Weights of a small transformer language model.
Size: 8 layers, width 384, 3 heads of 128, MLP 1536 ReLU, vocabulary 8192, 18.1M parameters.
Training: a variant of Adam for these matrices, 321M tokens, 4891 steps.
MLP neurons of a small language model. Each row is named by its layer, matrix (down: output weights) and neuron, and shows model dimensions 128-255. Each number is 128 + 32 x the weight over its row's rms, rounded and kept within 0 to 255. Numbers have three digits each.
A block is one neuron, or neurons of one layer that tend to fire together. After each block is what it responds to, as a language model described it from the Wikipedia text at the highest values.

L2.down76:133075161100135049123104137169169176111177158119122141102188161104080130076106116113125115105118109131199138105122145104131129128113096177106080194086130029115151164129127133109097152092151099136141107093097101140066082098127039131131143107085151110113151106137138079103070165211119089125094138135177088161133178093083150132081115133135158105081132173177175155106127157144154044154170
L2.down183:104124143160126110099127111118135142140138156195122130139151111140101174082130145087107133117075107080098139074083102117104101148135144092183145179122076138179107157060157097121158184161130178158159163147137132175150109081062096135111174191108139113130152152122126154097087128158073093077098185138085167224104139072106125128141113154117084121118152165130157168109061113152068084157122
L2.down245:155087142124152137198118136161063133124112159073125132149120051136132092180116096125153107110144144116142129160184156137175087136098111154133130166089096095162135137134061170138148139138137115172191096081161136134127104134143093095119147150150126106131173144075211106067071160199106092148144123130176173163145150157141084110076124114122134138102164139181151123134090137119136135196139
L2.down289:104154200194098143064184112111147127205116147127106122146103117169111131088160082170112150128139128094099151168089113159152093083163158064180088161111107145138096135090168088153159104142143177129081213153152160173130075107099077168146157114116141142096136178098065145153139126144120092112155124156104100122093133115088091115142118135095099130119133141149107136107143092169126123113123
L2.down779:114047113175080177135129110190155179115114150142136108138131118108166155068141137118160113110116071040135218078207160110111097078147108078122096152119184100108122186108160214181161100149152077111180112146153127112157117129149060133138107117120147091123019126154060157055099137086156147126089070108148110119120098120102148185143127134190140143141160124159149132125064136116151114217153
L2.down1058:123075126120164085154165127147162121124188089124113165108103126151178134100099123117116159121181157110123169061243111138213177103144102074144091126142126097110126183127128134146138098156104115142151116101134129087174081119107127082110177126148143155130119115140108126051131182194122119121076180141142077199065064095172084143184129118121155160070116113176098111158158081159142195158104
L2.down1229:177161097109133098137174155089109105126172145129147122164136141119154144127119139100108074111064230109179068146099121101147142141021054083110160124139164080182134098124149139185133102147189142107039178148156158105096121132120085142138104133123063120146149086099111135123129146210074054162124144107179125131132180149107108131096115123199119149138139166127110107130094129151165117102156
L2.down1447:104128150120198071113168134206108128144113106138075109181094072111179138148102142134102067151088069106139088120118122092170121084100115055140132134123111105179116109086139143154123174093143187118201162077148158116065115162152161116164134121155132165130170091116097121132132137186133144130147115146142135178161170136099111068124105166158185125093160131140110159107136152122070141078139
Single-letter word-start tokens, mostly f or p (also F, ch, dist), split off from the rest of a word, as in to f-itness, to f-ight, p-owers, semi-F-inal.

L4.down107:117167126105138081139164125093168106194111190116132127110122120126098157121078111145065114119095112069134096115139078110169119163116161098106125136074108076126095133078168104095146196127109151206168141159157084117133067099203148141102165121150167122110092122137139131100057102123083102092177136111105169146140150134118077099137132126131129157140123130182070140130089119159146139199097
L4.down167:088155155141116160061091135141156130185115127121156123057161121223097155180162088156151092143096161095133081141114035061145143128135145146143148144092146109110139087090089112096130140102164127181088113179057110122137099158135155133180144161161097074158111141076195191102084127123101124082066095141123141078112109084080095143137091118103104077174155094127179141164148214171127126175082
L4.down192:107151107088136190185095128134116136134134098125133172109124159149158137082077158113170115156103117116078163122165156122095160166109139177094107133139125110133159178159086158099112158102105068163105115142123109120134134147158115079188163112121162143148097060124148152077119198108083150140115105196111136109083099069175075189143129137165165130101130124124143160118116118169116161124124
L4.down292:113144187123109150111164159062150139190116197111102138103143051133136118105099118126089092106106125102147105123109157139145144159054161113167099168135061103157092115091123111143111124168078159129118174136098143142122127124123114152151138160173074076095111168140109090126132137076137090101185121144084224107141166139132128139135142056128135082130105152167108144145122177150130064123123
L4.down1016:137116081168105130141066139138160165149115199092078161201176155043138132175096094129124124130114122123117110138160163104112127204206157169125129145052107137169133103088139157146156194083120099092118136138136077139117151139134113153127180159137211116096111164165152084095102124136148151127120079113124136130142114123152089093069124123093171159129154155167104159123151131162132168130125
L4.down1150:128107108138103121158141159123132178113133161106112123179131129120197173138103168101095117128149189105156121123088157092121092128090107084135111165137106165115117138148128167119133089177102121119193108155137134130144122184110072140135159162126067092150090108133151115089133224132115094123109082090082137115176122132131113099140089156168103148084131130198119093143079129123082091158155
L4.down1279:078192125113189078195140151107084143107124182089187102069116093108093148085186126139143188121094147078068148148100162119087078162164122109175084129109146096120157161156154113108136133132055086104109144106134088141155128070125090114111139144094165089098132137119120097123119072117153118104155159139126187161141164090153152152125134150142125115115112150167160095169124154125133154207149
L4.down1300:178195137162130140141148157147177136072071166154104130109152122088143152117114103114117133187087052097161138122124110118157139096152071174124107163137122096086120127119151115118141198181106157117165145177183108158130143078134137180114109100090141107157130176098161140118137155017134186130123124133199114137155078147087109140086157127116102139125156175143142089115132124151071174239133
A standalone F or f token that begins a word split into pieces, often after a space, colon, hyphen or table bar, e.g. f+ranchise, F+ox, pre-f+easibility.

L4.down415:136137134153064161136138050151091043133114173125157118110073081137073103196135157132087159146152162078197098128149130115141181124154188170129111111121130174141151088150157072121133154128131117177098181154158165159106104105084100090105070132096136112100113134162096074156159117094153078205172109171132106160100124108073112178112111090175159097160097087130121163085150186104158144218161
L4.down498:170128101170056159148161183138175161115088133136184135112184097144110163143114160108172165131176134096146154091104109113127154125129122119150113176115106173158182089085090086135091161139057103112164185133111069119107118134097168105135142152123100147185182150092175125134093151154071168109098100135134140162148109121095135148077116170162029145172165109148132088119098085137155154175116
L4.down645:044087101129106144157155121113148113120134132137113096102102119161130123138143075105134152130110133073131117117095103128110183108099142144116094106158089206125129095153166141104177136052088119110141192139152107184072114161171124142190100141100102185174088058176129097068133131058114111147163077131119112141113159109070114108146117148097134084111164115095144083135108084116124149137127
L4.down796:115181122116128115129124150180136134127208135126154142113137184101119174192112166171126197135121103079136094133137083130080136131162116172110105110129104143129115146178133060076146169125101153114140165163164111113118093155117097132117133101176112137187046156158122152097146150112119150093197130076169194156125173158137098165182120146076123121161157098141168099120113126105144166068090
L4.down1082:141103128187091128129128081177097119152196156159126127096081150160119122216130128144058087154127146096121131169138106108106157137139144140069144088112119183126060132157173062148187108145108122188073146105164129136143159114134107106153086172167129169135110129178088182094152149099097105150169130166129110163096125114105096222076125123167158089167101118090090140151109173129143130112171
L4.down1268:075098100147162108174129122149180131157176121093119148150114153161113183182136102097130130109137154140135094102134105107152120122131190123152075139111185103121147105116118046113116191121119046089142143136139126123113105099170106151158147144110091138119142150179115122148176193148130118098138135162125122186163102083070134155167082105131130155151115159109144172162167117142105163183098
L4.down1435:088105103143125133161099130093106192097158183145154108124200145167095127166064064152126137116084126178096099089137111150142158098158132164100142146109146185090183110076124127176066165135111138122088158117160121134130095114107121129132125110116125148128106109129159184147154154126130186068177124056139203170127144200138099120109100139105076118145148099149138137126126135103122155154069
L4.down1516:155129136132129138110154185158126176118151168112158111150124109106151116158108161120042120179117114151167139122146108147123106145131123141108158143173146127066070173052147089105166219170067089189129153143101115101145100052092143113067099191190099138169141137158191140092184093146125140098204163128133087187112182176118111170133173117213190131199144134175101146148120133130119139118170
Tokens that are a lone D or d opening a word, often fused with preceding punctuation, such as D|aewoo, D|iscovery, self-d|etermination.

L5.down1005:154128139108111099109150099099139136162141178124129130134123118163140152075106105160076129114157129104099175107146130150143135123107104119089176126132066113156129101102123097120143196102102101154182139120132113120156117162160086062136144136147181112108130184098138064146103135126105140143145130109119209176107103107139119131147127132122149107138137150205068103126117125136126129172121
The standalone word-start token F or f, split from the rest of the word, as in f|ight, F|alkirk, f|ertile, also if inside specifically.

L4.down14:176132084143130098153130128162094121181152126138164111077104139090093163175130145086112116165146091081158134147116078099158102137120108087151112085098090087147169115079086128119135146090125157131148142127106124053143130036103125108125124107108178050194169134117089107142109168110094162143134173161100110102153064098177131118099124133127182139145071101166159135118129189118108167130144
L4.down48:130192096138068105159144071152133099205072155150145080097166077087110091139136122110077141126075109101151105194098105091160149140157138114165177089096061154156142146087106169093160183135164189146107127130159160081127174142120180144113170117109123084102150131150119090190159106107155081150119124143148074167113147098128130144137128158127125112114096121175136151140157130081128098162090
L4.down621:091170087110111154110123149102131168090128126100096131098145087163094108083075136135190139095156132134170132164164109125122134170111155185105129062159171148109170136125115151148174164114169092083089113133072097139106161137160139130123130063112160155157126128166124101161150136128121102120098147096093158143144119119175165098151103184154076129132146147115095089088129113170100125051133
L4.down788:113147136067148106114132118141059095151140159097101137102170170149196114046077097098101084111153150113129103159153095120086152144096178091102119113160077115068116115124092159146151118123135084146156096165078092146124105112107114103118127085127176134180178155152080124130135132164141173095184141092072122155182117159145055194139164164160116228132077151139154089143169164096121080104154
L4.down862:126218181165135100110176090125077101135113171168180070178202127120092103106117139093122122143165142147158154159141086146107132116140137103116184113128064107138129112075094136084144128133141116135115197125155108107143096129130176131097122092175138111166136106142099095152135099063161128136131139097126078120084150110087137142114171150134150104144106120165074104087138169162098113084118
L4.down959:127086151117140123087128152173106120161103194121125065161111127154138089157170119160095125131133147102109146211187153158089134102162170057138098115029114173095106133107099122117137099136079151147091133193169112111131132153090144149095165163136186076128161123075027118106185114132223123120161127111121156064089124112168076177163152131074162146152112110130092144152134144156111150142115
L4.down1068:086137093093125114098121076202093128151134156110100120117106087131116179137098147118157118105139153110111121117078144183155132119142136141179151120093181150144071113076146165134136109143127127123112109150086123122115140127102154183075130143145072207170089123141149090057086176134153141174158164107135118202086087158128190145106086107136117169189102101094076134196071150075123141153099
L4.down1099:142114106139129088136102115098085139086164069145102132108130157152084079121112086127144117078117138153171144132124092079120108119051155117165167101118052104154136041109127142165149081164145048154081122147121095155123179171147158126116136073133098156133162134132103150102129172100161123132146148075109105115103079141124092149130158165191131130194105137146121119090095133120119127097094
The -ed/-ated suffix closing past participles, often passive or adjectival and followed by by or in, e.g. distinguished, uneducated, related, induced.

L5.down368:113168131119104168172152142139158139119122217195142165147097118168163183122107100192076158124089087184165073080156135136116143095199128169196155108158132157105093131097110088128118198070049132112152109115194119109116163114117116115111068129130106125157132160130069111079139172166080141115141106145178136144163101163144164119123146084092175086161159127124143168123097122088153185078175
Single capital letters split off as a word's first piece at line or paragraph starts, after headings, quotes, parentheses or slashes, e.g. M|aurice, D|ecember, C|laudio.

L2.down40:137207141040108145133075092173141166095169161166127139089116136103116130160128147100124123149118138155112132132112149116115063079157100130137119120128086106122133122097145120165118113092212086116167166072081135113124148150085117136089146087164147116141151125108127151111120140073137139140046118093087136131125147116130079174103098144152107126110114145119131136180124186133128201162199
L2.down90:115067138146129177146083153117197129123109174103046139178140135110121111174124160118069120171155101127107146129109133187139118161137063112139184053037103124128111124150107114218146147117163168115137160130098091098183161140152137112128084113150100146123126116122145152084097145107128146112152165116066124105126161187076132206131121137151072110163124102191146098128083169161153138129141
L2.down189:143133096124125153083123114152105114126131107177149154080117144106126129109093124136124135134073232088119178096116134080085144130216108116085146141159100107079125143171119195157176155158151110146126130073116086159118159137176071159130146111169153075155102114153102136154092193079091100109105177095155104128189164140113108104093124117180114208119129153182112161128150129092120099141200
L2.down254:153070157108120149119106098133183122112154126114093139124123147110174137185117140140129119131084153118136118141087158154047124149165156146091115167069077130153151115157118059215138150097107091048174097160088124108157153129090144106148094073190129094115039132149063142122128152145106130135151166115126164042163150119057095201162110144169071125182124148157157136156114162158126152095133
L2.down348:120125091110142123109157085110130147150097113099152100151188171191155093128111152076112122184109132125115160121101141132097131128118144094122145106113100085154139102192134145136144121142114139147115164151090135090123077135090114141147169137167119109081126086108071140131154112177131117136122120139130082106100119139169089126129109105073152084098179124189120159164156145123147156128095
L2.down1209:060146219127121140104079125176130129105130061125103097101119143126124089190148107192132176131185162202123145142127117065062108143132157125167165147100133083109151164118078120138082131084110132165141097114131194117116101101094121180122078112067211132103160116137174166137122148151078160123108116144058149067119162114128134102163124153154150143126131136149093113146186126148142159078178
L2.down1276:124101149131100224175118152089142171146155164112137161127117169119202197127144092055132113113113131138092209154115067120100110101125124099084159159146144139000170118102086161195162128128103130119164141132174115088141134138199119128126096105115133135161171125155093131091136199080083147107136151104128174188154107117106145156155122130169136157061138130138123141096049170149104051071118
L2.down1403:121126158114113135142147115126138145112110126104121133064138152152135150147128147156112096122098113228155197160156201100130094133207084099074148144102186130089163164156127140090150160129102180192146122144115141067122093124124154132114084141154146123103136152149127118139104155149149116136128152144073132166149144128153134137176121157138153175175144124124091127152071112108072092039174
Word-final verb suffix pieces ending a multi-token verb, mostly past participles like transl-ated, interpre-ted, sett-led, plus some -ing forms.

L5.down1132:083094099135095132094153117211153152107114125146093158129181164187157141144122099138140110095181099118111100128122111132124187103179158138096117142064068199187127092132100121177157090079145137124107161163144135128109139131098139108101138119117121130131136132103126110085188153117101129151159160059116129092175133116116099164170089148188088255113111096135102124112067152155072103105083
Final piece of past-tense or past-participle verbs, often after was/were/being, such as -ated in designated, released, died, sold.

L2.down7:115112164137079177022161118170178137179114129128151089158117066145158119116149167133144194153131142152114124159194108146111131166092135124142083128126124079135178180108104085107178122191121194087107215178101144100096175148156174162184097082146114132127177064121087170115122122115168118133187137138141117149118203126134106098155099131141104118119061148070124163132118104159035136125099
L2.down132:122145110176142062104098159107115089172112087102143129189117141110139124179151144155065115141184132173092112192112097063107182119157188227129107187056094115129166100096159131164113108170199063125087154158108091126033144127086072106110121143146148143152114110068176175110075149094125120116105094105133111092113106100117097174116140120148099134237126155171142107150070114110075113129094
L2.down815:154159136131197144167085124131140062088157102186091095143144122102230163117120140128083130123143186089129141139222076121169089164103182189059088099118106115125144169232142151234086146163157073160089181167103086119094140119113118124143132150137141144164084136158154204109153115110104166156091120109143122143070156203133107174096107134057085105155140125145137143094077126172108089060087
L2.down837:146174159147159133156152120101128129146135146093102157108148178148163124069138113156063105154173124100089166084146113094108139140162102144117071155073154183155156159147161132151161140043092129119150174121134134123118099155088063134119088138163081163123135127150098131130115162110114100135134089171109125108163095145121066198096116155143149149059035102107146106118195163150170140083138
L2.down918:128101134142171159151128138179118103145144106131150153108132132100159099109116185110143081175086143086107100112105139119079136172112143081098092112148100079112120153127129153121132192184102198145117119095132153129120090187181147110149111075160108160117099140102119130111180056086097086077096101108125134102138161067146131150115110103109196090117126097113147075115122149129110147111115
L2.down993:137131109150074150143140130158134124167139124120129165118095176136111097093169162094123124150155100173109136109160104149087180115140133148069090073139178129128165139152157055147134136151091097179145162097166131158113136089076136137127155114141131170148112126110044119132137087109153133096176129156109147144104071115090091205136126157165146108149062120157157124118116153122151141131159
L2.down1279:062089145125170151067108137193091150120171089137116110112158168116172097086128163122149148143164106105139118181184117051093132131078179116068060106120181129165077106126160117150120095141150090142128152135099157057095130119198162074157094098139129127137139127131084195092142151154103131114110165132095150084122091094093116203145117142158125108134116144185202127113180134078118080147157
L2.down1327:192074165160111077135102156112146092148181101109111140103144142100146095163073142098138085147090089132140159125150070128151132117110123116106138117129125091099108124146121191172170224164117127147189111178135164143135110093140127146159217107137164175101134148120100111121081141105129137126076147158107158142124099064139105177151100176122156112104074115171134135111196141051122096187146
Lone capital-letter pieces beginning headings (==Description, ==Design) or inside caps words (NYPD, UKIP), plus unit tokens km, cm, mi.